MLP neurons of a small language model. Each row is named by its layer, matrix (gate and up: input weights; down: output weights) and neuron, and shows model dimensions 144-239. Each number is 50 + 12 x the weight over its row's rms, rounded and kept within 0 to 99. A neuron's up and down rows have the sign that makes its largest values positive.
After each neuron's rows, "fires on" lists the tokens most often at its 100 highest values on Wikipedia text that the model never trained on; "fires in" lists the words (lower case) most often at its 100 highest values on Wikipedia text that the model never trained on.

L4.gate477:42 66 58 56 38 30 53 50 58 30 46 62 63 35 54 49 41 70 28 46 42 75 60 38 41 80 62 54 60 48 53 72 53 42 60 30 63 43 60 50 40 39 65 60 65 53 53 51 52 64 40 47 47 37 48 53 43 56 71 50 33 52 41 44 55 66 50 68 51 47 35 61 33 75 29 50 49 53 30 78 57 20 59 49 45 62 50 49 38 54 45 41 46 62 49 44
L4.up477:48 70 56 57 32 34 37 38 49 28 34 47 61 31 56 46 45 44 48 53 42 52 51 45 32 68 62 48 66 68 72 35 27 42 55 38 59 36 48 25 66 49 51 53 42 35 60 46 54 45 37 53 43 48 58 37 44 53 64 45 35 52 49 55 59 60 60 73 63 36 47 51 62 73 28 45 72 61 42 69 64 30 39 53 52 47 60 57 28 39 49 44 67 69 50 49
L4.down477:29 41 76 54 37 42 53 37 58 41 22 52 42 47 42 41 47 64 43 43 57 59 60 58 27 53 50 46 38 62 58 29 51 51 82 55 69 55 46 55 53 55 63 58 74 38 48 41 57 44 36 54 64 63 51 36 65 60 69 52 47 53 34 44 49 60 34 73 59 63 50 34 44 55 18 67 56 51 48 57 42 37 40 46 85 69 43 71 47 43 74 45 33 70 59 86
fires on: " all", " All", "All", "all", " Both"
fires in: "all", "both"

L10.gate428:27 46 41 49 48 48 66 36 43 42 41 40 53 62 44 24 47 39 37 52 54 47 40 47 56 47 44 58 38 53 28 54 26 56 45 49 72 49 41 50 52 40 47 54 51 38 24 35 57 45 35 74 46 46 56 42 54 43 44 54 60 65 40 65 39 24 47 40 39 29 29 64 65 52 57 53 36 66 34 44 47 52 35 31 44 61 47 66 75 59 51 54 68 32 50 41
L10.up428:43 51 46 71 53 48 62 36 69 30 60 42 27 57 53 58 44 56 56 68 26 52 49 47 42 27 59 75 51 54 66 51 44 45 35 49 53 56 44 60 41 38 70 39 35 43 66 52 58 48 40 46 40 37 61 58 44 44 53 40 39 52 37 41 57 49 33 47 68 54 62 67 51 53 45 54 54 54 19 31 42 49 51 70 44 58 37 48 36 48 44 33 66 58 36 45
L10.down428:49 51 64 47 45 47 50 55 59 53 46 58 66 54 54 56 73 36 37 37 41 39 39 38 56 54 66 57 57 50 51 64 31 48 46 33 51 62 45 39 51 27 41 54 50 45 49 55 45 26 41 42 58 56 59 30 59 41 53 38 68 42 60 55 45 45 49 59 54 55 43 69 26 62 33 55 49 47 59 39 42 32 66 60 17 43 60 50 57 40 54 41 36 49 62 04
fires on: " of", " had", " and", " continued"
fires in: "of", "had", "and", "continued"

L4.gate748:41 36 66 27 42 45 58 49 47 55 48 66 26 51 61 61 65 47 46 44 73 58 54 33 40 40 27 59 58 26 48 56 53 37 49 37 57 46 06 39 61 37 46 44 36 38 67 42 37 53 49 50 52 34 61 39 58 48 47 36 47 58 48 47 52 46 45 61 55 57 46 32 36 42 54 36 44 40 48 72 62 61 60 39 46 28 50 40 46 59 40 67 41 54 48 46
L4.up748:36 69 40 49 57 47 62 43 54 26 66 50 28 40 49 62 72 37 60 43 43 51 67 56 41 50 46 58 55 55 40 39 39 48 49 42 32 71 49 34 40 52 67 57 48 51 60 28 60 35 35 53 47 52 63 47 62 73 46 40 45 56 43 53 36 61 51 33 70 31 52 41 24 41 56 45 30 67 47 53 51 49 44 43 55 43 40 30 58 54 60 72 11 55 45 67
L4.down748:35 63 34 61 68 39 60 44 70 40 64 53 37 39 71 50 50 29 51 58 66 52 43 60 61 48 49 45 60 53 38 49 39 52 41 19 41 73 64 46 61 24 56 49 53 43 50 43 41 36 33 46 49 33 48 50 47 54 44 44 66 52 50 39 45 60 53 50 47 51 51 35 09 51 32 38 46 42 48 61 69 48 39 57 99 46 31 54 44 51 99 34 50 60 49 91
fires on: " city", " town", " City", " Metropolitan"
fires in: "city", "town", "metropolitan", "federal"

L4.gate423:36 73 46 53 28 46 48 63 52 32 57 65 50 53 66 41 38 29 49 36 28 64 54 20 35 53 44 47 62 24 66 50 55 53 42 58 58 53 68 59 34 38 62 47 50 70 57 59 60 42 14 37 64 64 54 37 50 49 28 52 26 47 41 72 59 52 41 70 17 53 38 45 68 55 43 47 41 45 38 62 55 59 47 50 46 44 58 66 43 67 42 60 60 57 47 44
L4.up423:25 44 46 56 41 28 60 65 63 63 53 45 36 49 52 45 39 35 63 70 41 36 68 35 52 40 54 42 29 46 41 53 48 50 52 36 71 45 50 50 53 75 52 67 36 79 53 49 62 74 60 52 47 59 31 35 57 49 51 43 32 33 33 57 57 30 32 39 37 66 60 50 59 56 43 42 36 49 30 54 45 61 65 48 47 52 49 20 49 38 45 61 54 41 52 48
L4.down423:38 62 44 53 46 60 56 48 61 41 65 59 52 48 56 33 52 40 58 57 36 44 41 50 48 45 55 43 50 47 53 57 59 59 60 63 65 47 63 43 35 52 55 54 49 70 54 41 45 43 41 41 61 57 56 37 73 37 55 46 53 26 37 58 45 41 47 62 45 26 65 47 58 53 42 29 35 47 51 59 56 66 51 57 88 56 52 62 52 58 64 62 63 44 48 99
fires on: " early", " born", " late", "Early", " younger"
fires in: "early", "late", "born", "younger", "mid"

L9.gate901:51 47 48 68 36 46 37 53 35 48 43 39 35 42 38 55 45 34 36 37 41 39 63 44 39 35 39 64 51 48 46 48 66 46 46 26 52 48 32 48 53 43 67 47 39 50 79 54 69 28 57 46 57 41 36 40 37 63 33 54 53 40 42 75 62 59 49 69 42 67 22 46 66 67 34 55 29 68 42 52 42 46 44 28 52 61 17 57 26 57 47 76 84 54 53 33
L9.up901:72 68 28 49 51 44 63 45 44 53 40 44 53 56 46 35 16 30 54 57 44 52 42 79 77 69 44 46 52 41 59 23 32 59 38 52 68 40 34 40 37 44 54 55 52 36 54 57 72 46 48 44 30 50 50 63 57 40 44 51 54 40 62 60 29 42 67 60 52 30 58 61 31 47 41 79 61 40 53 51 42 54 60 51 46 56 38 42 50 39 62 40 81 47 58 47
L9.down901:44 59 44 43 57 31 51 24 53 50 35 45 58 62 63 54 18 59 47 47 32 68 75 62 53 70 46 42 37 51 56 35 44 51 51 47 44 50 57 51 48 46 64 46 47 34 41 40 71 52 48 63 31 55 86 50 38 56 58 56 53 52 40 45 41 47 61 69 57 38 53 47 38 32 43 29 35 34 65 25 61 51 57 69 38 62 46 44 70 52 68 49 34 63 57 29
fires on: " of", " the"
fires in: "of", "the"

L3.gate295:46 46 38 60 29 60 35 50 77 66 48 66 45 55 60 55 19 63 34 39 59 40 35 58 30 23 87 33 62 48 58 33 43 42 43 50 34 56 64 41 45 69 48 39 59 50 63 64 45 56 57 35 36 48 42 53 19 40 52 49 62 48 58 52 51 39 39 48 48 44 49 64 51 49 71 66 37 43 61 58 70 53 42 51 51 40 50 33 46 34 49 63 67 62 32 55
L3.up295:58 47 36 65 49 67 44 49 36 42 46 53 49 61 48 46 48 55 21 35 67 55 61 37 51 51 41 48 60 57 78 44 41 54 49 54 51 33 52 40 59 64 48 54 35 39 49 74 33 56 54 54 52 35 38 44 51 38 50 31 57 31 64 54 25 62 69 48 57 40 55 38 50 62 32 62 48 55 67 51 53 47 54 49 42 40 53 54 54 34 40 46 47 56 29 39
L3.down295:63 58 55 51 53 46 63 57 32 22 58 46 40 56 73 44 45 72 43 36 67 54 45 48 70 50 29 36 60 54 54 54 62 43 59 55 46 44 51 51 45 46 58 60 32 47 41 71 41 50 50 59 54 45 45 53 56 25 59 41 31 32 72 37 39 44 71 28 53 42 44 38 46 45 49 62 34 38 48 37 53 44 59 53 99 51 41 51 38 31 72 54 25 64 26 76
fires on: " film", " album", " novel", " poem", " drama", " opera"
fires in: "film", "album", "novel", "poem", "drama", "opera"

L6.gate611:78 46 28 60 43 35 42 34 61 37 50 42 61 39 37 40 38 46 36 48 53 52 43 45 40 50 51 55 43 49 66 54 26 54 50 46 34 53 45 56 43 39 45 52 56 37 56 50 47 53 72 29 49 25 52 48 59 66 60 68 51 51 39 51 27 75 60 43 48 63 48 53 47 49 45 62 40 48 35 66 30 50 61 47 42 60 41 49 47 48 44 42 63 53 50 50
L6.up611:63 44 54 52 51 41 38 49 70 44 43 48 54 31 65 56 51 55 54 35 66 67 31 64 42 27 58 23 49 62 64 48 38 50 60 46 20 33 64 72 44 55 38 55 50 45 50 64 62 83 45 49 66 51 67 69 36 29 65 63 53 58 39 45 53 67 76 29 49 46 73 67 70 43 37 81 33 46 62 72 53 60 44 39 73 46 47 51 71 53 56 46 53 42 43 47
L6.down611:35 20 68 54 59 61 56 69 25 44 46 47 39 42 62 68 44 61 52 24 79 63 68 55 59 37 62 17 58 64 61 50 39 22 64 76 33 36 75 52 61 56 75 53 48 55 29 46 51 36 48 70 61 45 60 44 38 30 61 39 58 41 46 32 53 32 68 36 50 49 48 56 44 44 58 56 56 34 65 50 57 37 46 47 99 31 53 36 77 22 86 59 47 39 46 71
fires on: " play", " played", " released", " work", " concert", " plays"
fires in: "play", "played", "released", "work", "concert", "plays"

L4.gate900:37 48 51 51 47 47 48 27 54 44 27 57 55 44 62 61 66 46 35 68 49 55 47 40 45 72 32 52 56 44 58 38 58 55 62 66 59 54 45 44 56 43 37 69 55 76 34 42 58 66 26 48 52 53 73 47 51 52 65 68 59 60 68 49 46 43 66 51 52 57 37 49 46 63 71 38 41 57 51 46 63 40 65 60 47 36 57 54 48 37 44 57 45 35 43 61
L4.up900:24 56 49 68 40 40 50 52 27 39 50 52 60 63 49 76 67 53 57 66 45 65 53 51 57 53 33 53 85 58 37 44 57 44 60 57 50 29 60 42 46 51 52 54 34 57 54 48 44 35 46 45 45 39 26 67 45 55 61 32 48 60 36 45 51 75 34 41 46 54 63 42 42 47 40 54 49 45 40 60 45 57 44 33 56 55 47 40 57 46 40 51 59 40 54 45
L4.down900:28 50 58 39 49 55 50 46 35 50 47 47 25 55 66 51 56 47 49 47 48 60 53 51 56 66 18 57 71 42 56 36 71 52 39 61 65 70 36 49 60 53 43 42 53 53 47 54 42 51 24 54 72 47 36 59 56 50 73 47 69 54 38 67 50 52 66 59 65 47 52 61 60 68 62 60 29 56 43 54 43 55 28 48 54 36 35 54 41 66 33 40 56 70 71 85
fires on: " Al", " al", "Al"
fires in: "al", "alarm"

L9.gate609:67 39 49 51 55 59 71 43 25 38 48 55 51 44 32 41 60 38 36 49 44 54 57 40 46 53 38 57 45 37 42 26 40 42 41 38 56 39 39 45 67 50 33 31 50 52 73 42 37 36 34 39 42 60 59 39 57 67 43 45 46 54 52 42 52 57 53 36 44 61 35 50 49 59 61 36 72 70 44 50 47 28 59 54 51 45 36 52 43 35 37 72 43 45 75 45
L9.up609:34 51 45 30 57 51 56 33 50 40 56 21 30 59 56 60 57 25 60 39 36 49 35 64 51 47 43 59 43 36 53 48 53 53 27 66 38 44 52 47 57 30 51 61 61 40 36 30 57 26 57 36 44 36 50 55 51 50 43 51 31 62 33 60 33 59 25 65 54 42 37 62 35 42 66 39 53 52 42 35 54 58 54 56 55 67 30 50 62 41 65 64 53 52 30 66
L9.down609:50 61 63 54 57 39 57 51 65 29 32 30 26 71 49 55 29 51 46 49 35 45 60 33 64 75 68 49 48 58 41 34 61 45 48 79 63 43 54 83 33 53 41 56 17 42 40 56 60 49 60 67 44 29 66 49 42 46 72 37 36 41 51 48 64 36 48 58 62 67 28 56 64 29 74 38 35 44 54 47 45 46 52 53 39 54 45 34 59 50 55 56 51 54 33 47
fires on: " of", " and", " Band", "1", " or", " the"
fires in: "of", "and", "band", "the"

L9.gate61:66 40 55 67 45 49 80 47 46 45 44 42 63 65 29 49 61 47 36 44 48 42 59 67 41 63 49 34 45 56 48 36 14 38 52 41 65 34 44 60 60 49 45 46 44 48 64 43 47 52 47 63 51 38 34 58 49 41 64 39 64 45 37 38 39 33 60 63 58 68 49 46 47 45 68 50 69 50 39 72 69 33 57 40 47 74 67 27 31 54 36 43 57 40 57 45
L9.up61:62 28 56 50 52 53 59 44 43 64 60 43 52 49 53 35 95 44 53 48 42 60 37 68 48 60 56 57 49 57 44 60 59 57 71 66 37 42 56 38 65 38 59 37 62 54 31 58 64 35 43 54 50 74 51 55 46 40 51 46 52 61 36 52 60 43 46 63 53 36 59 39 61 51 54 41 42 52 35 32 50 41 44 34 60 54 70 42 35 60 50 79 58 39 62 46
L9.down61:43 42 39 59 64 44 44 76 45 56 65 48 48 46 60 49 53 46 63 38 58 56 49 46 50 37 34 57 27 69 54 53 57 41 44 56 29 62 54 46 51 45 53 43 69 60 38 33 42 30 66 44 52 50 49 37 53 53 34 57 62 57 43 42 47 74 49 63 30 48 51 55 57 27 44 23 43 56 59 26 70 33 47 26 34 28 46 59 59 24 77 58 60 43 54 21
fires on: " such", " same", " time", " west", " this", " end"
fires in: "such", "same", "time", "west", "this", "end"

L4.gate858:48 44 81 46 52 30 46 52 34 38 57 49 41 45 70 53 49 44 62 62 60 59 52 19 33 36 58 42 60 48 56 69 63 39 62 48 62 34 58 75 49 60 43 58 69 73 83 28 62 54 47 62 56 43 49 60 52 45 32 67 59 56 40 63 58 36 52 49 30 72 67 64 38 60 40 32 46 49 53 46 47 63 61 55 58 50 46 73 43 74 55 30 53 38 42 47
L4.up858:60 60 62 44 50 40 50 60 32 67 46 70 64 31 50 39 49 66 54 54 47 39 45 26 41 54 52 58 45 46 43 45 51 52 58 89 55 39 43 61 42 75 51 71 62 43 72 33 39 64 43 43 61 46 38 57 31 60 43 72 54 49 59 47 88 26 65 43 35 69 43 55 42 49 18 42 38 47 41 40 37 63 61 70 44 49 64 69 59 66 37 46 80 49 57 37
L4.down858:51 47 57 37 36 39 50 50 57 32 36 53 48 44 60 34 56 58 51 59 38 29 46 32 40 34 51 58 53 60 61 44 57 44 56 70 60 41 56 69 50 41 40 61 65 52 79 38 55 52 31 64 47 59 43 34 46 52 53 61 65 54 40 45 43 38 59 50 51 39 87 52 50 53 34 44 47 55 45 44 37 74 55 76 97 42 46 76 48 60 60 52 56 46 55 99
fires on: " early", "Early", " late", " Super", " Old"
fires in: "early", "late", "last", "mid", "super"

L3.gate72:50 72 42 66 48 44 46 60 49 44 60 47 52 54 45 34 52 44 50 63 41 50 25 61 35 61 59 49 33 51 32 60 68 41 49 62 42 32 36 44 51 44 38 59 51 37 58 45 46 38 45 61 20 39 49 63 37 40 61 30 50 45 37 70 53 48 75 45 36 73 59 56 59 60 46 65 65 77 36 51 47 36 41 56 48 43 48 11 51 48 45 60 56 44 45 40
L3.up72:47 29 57 59 35 70 79 56 40 37 57 58 43 64 58 24 74 43 68 60 45 37 69 32 34 56 33 53 43 46 46 24 56 58 41 60 50 40 48 57 65 71 49 50 55 40 62 43 63 49 52 74 42 39 58 43 43 30 59 65 52 49 42 59 51 48 54 73 53 42 58 40 56 52 39 37 54 55 46 28 52 53 63 47 36 62 61 58 33 43 44 43 32 50 47 37
L3.down72:54 59 39 61 32 63 61 44 43 45 62 49 45 53 53 31 67 42 43 51 65 36 59 59 43 63 51 46 18 46 40 43 64 49 40 80 43 38 31 51 70 80 47 47 57 36 52 39 50 38 55 78 41 54 39 33 41 40 70 59 54 53 22 62 50 49 71 57 57 55 61 43 71 53 44 52 54 57 39 38 55 39 61 52 31 45 55 43 42 47 56 35 60 42 50 13
fires on: " such", " known", " same", " similar", " notable", " addition"
fires in: "such", "known", "same", "similar", "notable", "addition"

L9.gate767:59 64 56 59 40 59 57 41 34 41 52 48 48 60 41 35 65 42 49 51 41 42 51 43 61 43 45 71 40 77 33 41 64 72 30 51 35 45 39 56 54 44 31 37 52 39 40 44 58 58 44 32 53 39 48 33 52 59 53 74 56 52 70 77 58 62 44 61 58 44 43 45 61 43 77 56 45 43 40 53 53 52 27 57 48 35 64 51 49 38 43 64 60 49 68 51
L9.up767:63 41 32 69 28 15 52 37 60 42 50 49 49 46 55 75 27 69 56 49 60 48 46 42 39 30 54 54 39 41 63 45 46 41 35 43 54 42 55 42 42 37 53 56 60 51 71 47 47 49 60 59 44 42 62 41 43 55 61 61 53 46 33 48 55 30 46 62 57 50 45 34 55 60 23 67 66 37 45 46 35 50 68 61 52 27 42 73 46 62 39 39 66 42 59 43
L9.down767:54 46 33 52 43 70 65 34 37 47 25 53 41 52 50 48 59 59 48 43 52 56 50 54 97 56 27 61 42 56 51 52 63 53 61 45 42 38 50 72 48 41 31 34 50 50 24 60 58 51 47 30 55 43 51 53 51 62 37 82 60 48 45 48 50 35 55 43 51 59 42 50 46 41 56 45 50 33 34 52 23 72 46 48 41 45 57 58 41 36 31 56 54 63 64 43
fires on: " of", " the", "0"
fires in: "of", "among", "the"

L3.gate813:63 37 52 60 39 67 55 33 52 56 36 59 58 60 36 78 30 63 38 57 42 49 65 44 33 40 39 46 54 50 42 46 49 42 54 57 43 40 52 57 68 46 40 63 71 77 60 49 55 66 54 57 61 41 48 47 58 48 64 41 41 55 36 55 58 68 49 77 54 44 51 30 41 43 33 77 62 56 62 51 57 59 37 58 45 31 60 56 42 39 49 52 45 47 42 38
L3.up813:65 51 56 75 47 41 64 37 42 58 43 50 56 54 47 37 43 43 52 72 59 52 52 47 50 63 67 78 32 51 57 61 50 52 41 45 53 23 42 34 44 57 68 51 26 44 36 44 51 55 12 37 54 47 58 48 62 34 39 36 52 60 50 58 36 56 45 46 26 66 52 35 47 35 68 44 45 55 46 34 42 28 39 42 50 61 64 50 33 40 49 51 56 52 59 50
L3.down813:47 30 61 51 38 65 44 41 33 55 27 79 64 38 55 77 34 42 40 56 39 49 79 40 55 51 29 66 29 48 65 39 56 33 44 39 49 34 62 51 69 37 42 51 48 63 46 59 34 61 39 45 60 42 45 46 66 46 46 45 58 65 33 49 58 50 68 58 62 63 40 32 47 39 36 82 66 54 72 54 38 44 27 63 73 42 63 42 30 44 71 62 43 42 51 62
fires on: " them", " him", " himself", " self", " itself"
fires in: "them", "him", "himself", "self", "itself"

L6.gate663:68 64 44 54 35 42 46 45 60 33 45 66 48 44 46 38 63 47 48 45 43 70 37 42 43 48 57 42 46 43 66 44 37 57 71 55 65 54 61 39 42 55 69 54 37 39 47 42 46 34 49 49 61 33 60 32 49 37 48 58 33 29 45 48 39 77 38 66 27 52 46 55 56 52 30 36 65 70 28 51 61 45 51 31 38 65 32 55 05 54 29 40 70 52 43 59
L6.up663:49 58 47 57 52 45 39 42 46 25 38 73 53 45 57 32 57 50 38 38 50 60 51 51 56 55 65 59 58 56 43 46 40 62 71 48 69 47 64 44 37 58 56 50 43 56 69 41 63 46 30 45 43 47 50 32 47 38 61 46 27 43 42 57 48 60 39 65 40 51 58 45 63 25 37 29 42 55 30 50 41 68 37 41 42 54 55 64 21 46 38 59 73 50 58 56
L6.down663:48 48 63 63 30 42 46 42 64 39 37 58 44 27 44 25 42 51 40 45 55 53 54 53 43 60 49 44 43 72 56 51 35 58 86 53 65 33 40 49 34 48 67 45 26 48 65 59 64 63 26 53 57 63 42 28 36 40 51 62 36 27 48 41 52 52 41 59 43 45 49 57 54 51 18 47 70 56 36 39 59 55 35 24 67 62 54 52 27 39 72 51 39 51 52 64
fires on: " all", " All", " top", "All", "all", "Top"
fires in: "all", "top"

L4.gate633:43 34 40 43 53 50 38 23 46 63 70 29 58 64 65 61 52 58 45 55 29 53 57 36 34 87 51 45 37 39 68 53 44 41 37 49 58 43 35 69 40 45 59 46 47 51 46 36 48 56 53 32 56 38 40 62 51 69 71 56 73 46 25 71 38 51 31 54 39 54 61 47 57 53 48 54 38 79 35 34 65 40 56 58 48 42 56 44 72 49 51 30 37 20 34 57
L4.up633:51 54 31 44 60 38 40 38 70 51 38 61 75 47 41 33 51 53 76 79 33 44 36 61 36 52 44 60 40 59 44 57 31 56 70 47 50 51 42 53 58 34 53 60 53 56 73 56 60 65 29 67 54 55 34 53 55 58 62 50 56 52 42 59 44 53 28 54 42 46 63 47 40 30 45 72 50 55 51 31 56 55 63 33 44 47 38 63 74 47 45 41 61 45 49 51
L4.down633:54 43 31 38 62 35 47 54 64 46 38 44 52 53 72 49 52 46 80 53 32 39 40 52 49 38 41 75 41 32 51 45 39 61 53 29 57 45 56 41 38 48 43 21 37 57 51 42 54 46 33 73 72 47 61 48 48 51 62 39 56 36 41 65 49 54 49 50 36 29 76 67 44 47 49 63 53 45 45 25 44 38 45 46 71 59 41 21 57 50 65 47 67 52 50 99
fires on: " while", " km", " mi", " too", " Pu"
fires in: "while", "km", "mi", "too"

L3.gate536:28 21 58 61 49 70 56 44 63 49 70 39 62 28 35 63 57 57 48 32 39 71 50 47 43 53 43 53 59 45 48 45 48 30 65 59 45 54 55 33 45 56 56 40 41 54 59 36 27 42 73 45 47 44 52 51 42 58 52 46 40 44 50 51 35 50 50 66 65 59 48 72 46 43 74 57 49 52 47 46 52 27 63 50 41 37 60 50 41 50 52 56 21 71 21 35
L3.up536:47 11 42 50 34 46 57 34 42 38 59 25 30 36 47 43 53 43 21 29 60 60 46 72 57 46 41 30 63 50 61 46 39 72 49 46 40 73 46 52 59 45 45 43 55 47 71 52 50 43 40 40 36 43 60 61 41 49 41 58 55 35 59 70 33 52 50 64 64 51 66 55 53 46 60 65 43 55 59 54 73 56 59 48 61 41 42 55 34 31 58 59 46 73 39 60
L3.down536:52 55 41 32 57 26 32 42 62 45 51 68 54 61 64 41 55 38 59 53 49 33 33 34 67 52 49 49 43 58 55 70 62 49 62 42 39 42 64 58 41 41 78 57 39 52 40 54 37 56 60 66 46 54 47 37 43 43 57 57 48 46 56 40 45 55 57 54 52 47 57 45 46 58 34 60 53 23 44 40 70 52 34 85 53 63 53 73 33 44 56 44 68 45 54 85
fires on: " school", " novel", " club", " poem"
fires in: "school", "novel", "club", "poem", "football", "town"

L6.gate10:51 57 41 38 45 28 44 42 54 31 53 56 36 37 37 33 48 50 50 51 51 63 46 54 36 68 39 33 46 42 31 46 48 52 57 43 59 34 57 49 43 84 46 53 27 64 61 58 38 51 37 44 75 40 57 32 72 68 68 63 67 68 46 52 59 69 59 42 39 52 64 34 51 52 65 47 49 61 11 33 40 42 46 43 50 53 41 43 43 14 34 64 51 42 57 44
L6.up10:34 60 61 43 39 52 46 54 28 46 49 53 49 56 32 57 68 76 31 44 55 60 49 33 38 78 44 46 53 58 45 48 47 63 27 54 68 42 26 66 61 76 36 48 20 73 61 35 33 53 48 56 59 52 55 46 55 46 46 58 63 63 17 66 43 61 63 50 62 51 72 46 45 53 67 52 58 68 50 39 55 70 42 58 54 51 45 36 55 29 53 69 50 42 40 57
L6.down10:34 46 52 48 40 63 54 48 40 58 45 75 28 56 38 59 56 68 41 47 73 49 56 63 39 66 20 66 50 61 39 44 40 51 30 39 62 60 38 51 52 56 33 41 56 36 47 57 37 62 30 52 67 54 59 47 66 65 34 29 40 66 40 48 52 69 56 56 61 44 67 55 48 32 68 51 66 48 48 36 48 48 54 42 51 48 55 55 73 50 41 57 60 47 46 68
fires on: " al", "r", " Al", "ar", "Al"
fires in: "al", "r", "sharqiya", "madrassas", "kafr"

L6.gate491:51 56 50 27 56 47 61 51 48 35 37 62 33 56 28 47 54 39 36 33 54 34 62 42 35 79 36 72 41 40 43 30 57 54 46 51 57 63 16 45 50 50 48 45 37 58 30 47 38 35 45 54 72 39 37 59 62 56 59 56 42 66 48 48 45 58 44 62 53 60 60 46 48 47 63 46 47 49 48 72 42 58 42 57 40 65 45 42 33 36 45 57 56 48 53 48
L6.up491:33 45 66 49 47 38 58 53 37 60 58 35 44 51 49 54 43 25 41 40 47 39 59 35 47 58 39 58 47 43 16 21 51 55 39 44 53 35 42 58 54 45 54 78 49 58 60 49 36 60 44 47 54 64 52 55 41 62 62 58 49 72 51 46 47 77 55 48 25 43 41 31 47 22 79 42 55 59 25 53 52 52 48 47 61 43 52 36 60 38 54 39 39 35 48 41
L6.down491:31 49 34 39 47 65 59 44 62 65 50 70 30 44 43 70 70 47 58 47 51 68 42 37 55 61 30 43 65 56 45 49 60 52 34 57 40 67 52 46 47 40 56 66 24 53 32 40 31 47 27 57 63 49 27 28 44 39 66 20 48 55 44 63 43 47 75 54 46 52 57 37 43 60 46 39 45 50 49 47 61 31 11 56 78 42 49 49 74 53 44 49 66 66 56 44
fires on: " al", " Al", "al", "e", " At", "Al"
fires in: "al", "e", "at", "alarm", "chandulal", "tilal"

L4.gate823:31 60 46 63 47 46 43 38 73 39 70 67 37 51 46 45 61 43 44 47 57 30 63 42 40 57 27 33 62 46 45 51 34 45 41 44 42 45 44 52 72 46 72 36 55 59 71 61 37 48 47 34 22 65 58 34 51 49 14 48 54 33 50 60 55 35 72 35 57 33 70 53 65 58 41 61 69 52 60 35 69 65 44 43 46 43 55 60 58 47 42 62 79 51 35 44
L4.up823:24 41 40 56 54 34 47 51 63 49 72 76 32 42 53 43 53 35 57 47 50 28 62 59 48 52 42 26 62 55 49 57 31 50 35 38 27 51 44 49 77 40 67 29 48 63 63 68 34 59 51 37 20 60 60 32 56 55 31 61 71 28 55 59 47 45 65 47 65 41 70 54 60 51 39 64 55 61 60 48 67 55 39 57 60 44 60 60 57 42 56 65 74 44 40 53
L4.down823:53 75 57 66 49 44 52 63 51 60 50 72 54 66 71 44 64 43 40 63 58 47 41 45 47 62 34 44 67 44 53 60 55 39 37 43 29 47 58 52 61 41 69 48 58 46 61 49 44 63 56 39 45 49 58 41 40 59 45 45 52 43 60 55 39 63 58 35 50 35 66 58 33 46 68 32 60 49 52 52 60 44 52 51 99 54 41 59 47 41 99 59 46 69 43 99
fires on: " town", " main", " community", " city", " public", " civic"
fires in: "town", "main", "community", "city", "public", "civic"

L3.gate837:80 56 51 55 60 45 54 52 40 57 38 60 65 60 48 39 64 58 66 73 58 31 44 52 41 49 55 54 41 45 37 46 67 51 62 34 51 65 67 41 54 69 57 40 54 63 40 66 47 47 49 41 66 33 36 75 69 56 53 40 42 49 63 49 33 61 39 45 50 60 45 46 57 58 45 52 47 73 30 52 53 61 27 20 40 41 44 58 28 52 37 45 48 76 38 47
L3.up837:71 66 53 54 46 28 46 48 30 63 48 63 76 43 38 58 50 48 56 72 43 33 46 58 61 54 65 42 44 38 41 40 66 77 44 49 37 68 71 53 59 59 45 34 51 49 50 52 53 33 57 48 54 42 36 67 80 54 35 66 44 56 54 55 46 42 55 34 42 73 30 36 47 46 55 50 38 67 40 46 49 47 36 40 53 60 59 49 47 56 43 59 70 61 47 60
L3.down837:62 54 52 49 44 59 51 61 38 62 46 56 52 45 66 47 57 50 50 61 57 34 48 73 58 56 41 48 44 46 39 51 53 50 59 39 61 59 63 35 43 57 48 34 40 41 57 84 37 54 62 43 57 33 49 41 54 56 58 46 59 61 59 35 39 69 59 36 30 73 37 44 49 44 26 70 50 57 45 67 39 50 60 42 99 61 43 53 17 49 79 33 52 66 44 99
fires on: " him", " himself", " Greenberg", " herself"
fires in: "him", "himself", "greenberg", "herself"